MLP neurons of a small language model. Each row is named by its layer, matrix (gate and up: input weights; down: output weights) and neuron, and shows model dimensions 160-255. Each number is 500 + 40 x the weight over its row's rms, rounded and kept within 0 to 999. Numbers have three digits each. A neuron's up and down rows have the sign that makes its largest values positive.
After each neuron's rows is what it responds to, as a language model described it from the Wikipedia text at the highest values.

L3.gate983:587591486490514528449590509465504483525464507501468467500506447477468421464528463496490448446619420434434555470447447504519486544523489540517559432480468550583520484516471523461460550472459467442563539562475498548533456491516480507487458491573593460534537528472456522463484527487509461560
L3.up983:581532515481573473543554478514509547536521503536476460503476479441488451562432513477479506463470501503544467468543498480480458487531492540473524481495456424563461493523546494428462535481478500511483515461566492460453522454491444463471473497404549467528499526474421508461498504402535449483
L3.down983:477504457530472475480577414534461485491471572459452525491478541541499514447513478541564548473536554437487482483493476498536475531461541450522448465514468530486553561450456441566595481490524490415573442462498578489527473555525528523491506495538505512554455620453491527549346487554503454533
Description: Single-letter word-start pieces, mostly f/F, that begin a longer word, as in G-F-A table headers, f-inal, F-amily, F-ulham, and S-p-anish.

L5.gate113:511558432520490424475478453549449462506459482463473445438560552507480419502553472495469533497469537506531548448411494525535504517554544489444575498548479433532452528437470458521477449510473496524490451535512536428526518496457513511472540517548485504542469445414417491579511497556539530576
L5.up113:424492574536430516427532502506484511504529477506476546525455485506516499521509484480474511475528565480548524449528465564474474584480502531482483481482538366509681531547462532471520535534545505463534451495512496535573507477533467460463533500487441500508495567499457427498542505558483462441
L5.down113:485439443513496518548518459438512506546476588471534537458464470486480513523494481519477474445562483508501439512499413512479503460543492433449490501545449560553425471471482471501473472421483487486506562466431483506493545527520443461529489515530554517577549521519474533540456491502557484472
Description: Relative which/that after a comma, sentence-opening It, and commas or semicolons between list items or synonyms; also word pieces of repeated nouns (esophagus, genus).

L3.gate906:513554507443561542475555428448551517485521495505536520503506455521474564553538505513443439540562505493483576573494506480517489526473544475538506509503558490570492539611548494475486518507488481526452529497551516547562486390475437484482451482491480442485504489470430538491515490553526510526
L3.up906:468472435509485543559469381520536497507498498487497450498512594515484436550410564541552492507509502503623520496439480514559462493506496484468456470466516568448468520464571419489432536532452532500420444457501567510562521402446464484496521514465498504509564506451488543525510534505468485514
L3.down906:552431526508506480469512523524493538531449464551538486498478549512545495508548429434455469491526511523494501478540547494457534516507535450553597499537555454514551479548460490473558474551470480490544479484476510444433482556457538499430438505558440510454514474588466467514503457470513443506
Description: First cells of Wikipedia table header rows after a pipe (Year, Party), and opening quotes of song titles in track listings; also mid-word pieces like crit(ics), att(alion).

L9.gate429:565497489475486450494469528524464464486565563458516447534455497437535487520543495488498568435586503554588513528510433529494522521575532464493547525490524433541583491565387504444479508481507537519555477445461602480409522433469386498489530385526518510471590446474480553508519499455505478485
L9.up429:458538499451510403489518512472496445575517494452475507502522550440523519478517491502518436375533467377566446559475519454546457526489477563412496421462522516433557537531469472557440523489497506485484546570557543483408547477420515524475451530433513497519514463492459546479551492509504450583
L9.down429:466464570556517445514516500505545504490459442544532540485460428464487481483511489491516496509515488531408460443494465489536532576513488499516365501518509452533486509509473544476509528493476572525467526527458527482498528419591470474489499452591513481527515549474516503531489519508548482514
Description: Short subword pieces, often a single letter like h, f or s, that open or continue an unfinished word, as in re-h-abilitate, in-h-aler, Un-f-aithful, emb-roidery.

L9.gate716:486455559517556482526469485512502456522494467532483384460515494537525519508507523538499487479492458451508462458534459510493480527534486497526605473433464592550493462440526425553511603549496600552503479535492479450501480511501484554525517546437505414470567498443530467477478531517443503454
L9.up716:516420479537470490493510493461485588527462473500453502499552436424550476533449543511566500470528572451529524511528526465496427585480463537459439543537434518450507503492543502575456534478483491459552563627480543521478545543538474477497510487556442419447504509414466509515471523489516554484
L9.down716:433569490458520513481539526496465547513513538508407452459511498572497550470506473437521537489515553553440500438556432510472487505576496474514584510503555444486507536453517560491517509524488478559413507469510451514513423466460529533502511528497530436601502489485448505405446463505513445543
Description: Connecting words and punctuation right after a proper noun or name, such as "and" in Romeo and Juliet, a comma in Kittery, Maine, or "that".

L5.gate945:509473475507451481480483487484444447511517524469508508425499511476478442512484499462467494475561483546386514485485521479532521563511498451512480526507509587516494551515533503513486547560448458516468504513547487492530450471535439485469529464503572565579558485428433608550535505538567478539
L5.up945:428485461458471515516516507410531470500453459412475490492510490495507519518552498531565422410584470491462467453488513518472543502464512478558575576488537490529460516501528491428485466525470477573522533439559523555535488503518436514496539439425500474501463470536476547521507522509495475537
L5.down945:465463476496526574532551525514523539516434487494544578481488498570510488530464483530490479504437529516547497503466469419542546458487457473493483517495526441454515494502434486460523524492462589539567467483553504541552457522512525458483509534474475466488388512502515509466452518541486475489
Description: Opening quotation marks before quoted titles or speech; mid-word pieces like Sup in Supporting and conce-ived; also named after.

L9.gate767:532502477510440506554521495508504492485432519517509525450434477559509493574507539505473568548489494509433499460482450500530502505486474470616544531525502524535481501499531553521513512575488483535548533555535516479511458502463423515551455486492546455494521443470438487469474577493511564455
L9.up767:428501526478561570499420496502568481440453442425510485517505531448474484458468496538513502498520466536512561524497513428484584530449472509497490453522528578534491510491427483499479529456514394542505519493517486545494534474535403564453556496496455471484503532588493507529533510513448512559
L9.down767:531454474501420496523564525433500540506482517558555483458486517510547591588474518502501556517541475508480457523461527431559457410498526501478481495489420475494537497546479445474476506413430453491506523488605515517520542482498455434496473556476545505523512519435467494531588474463559465496
Description: Mostly the blank token opening a wiki table cell after a pipe; also mid-word pieces (pl-ast-ic, ar-med) and opening quotes.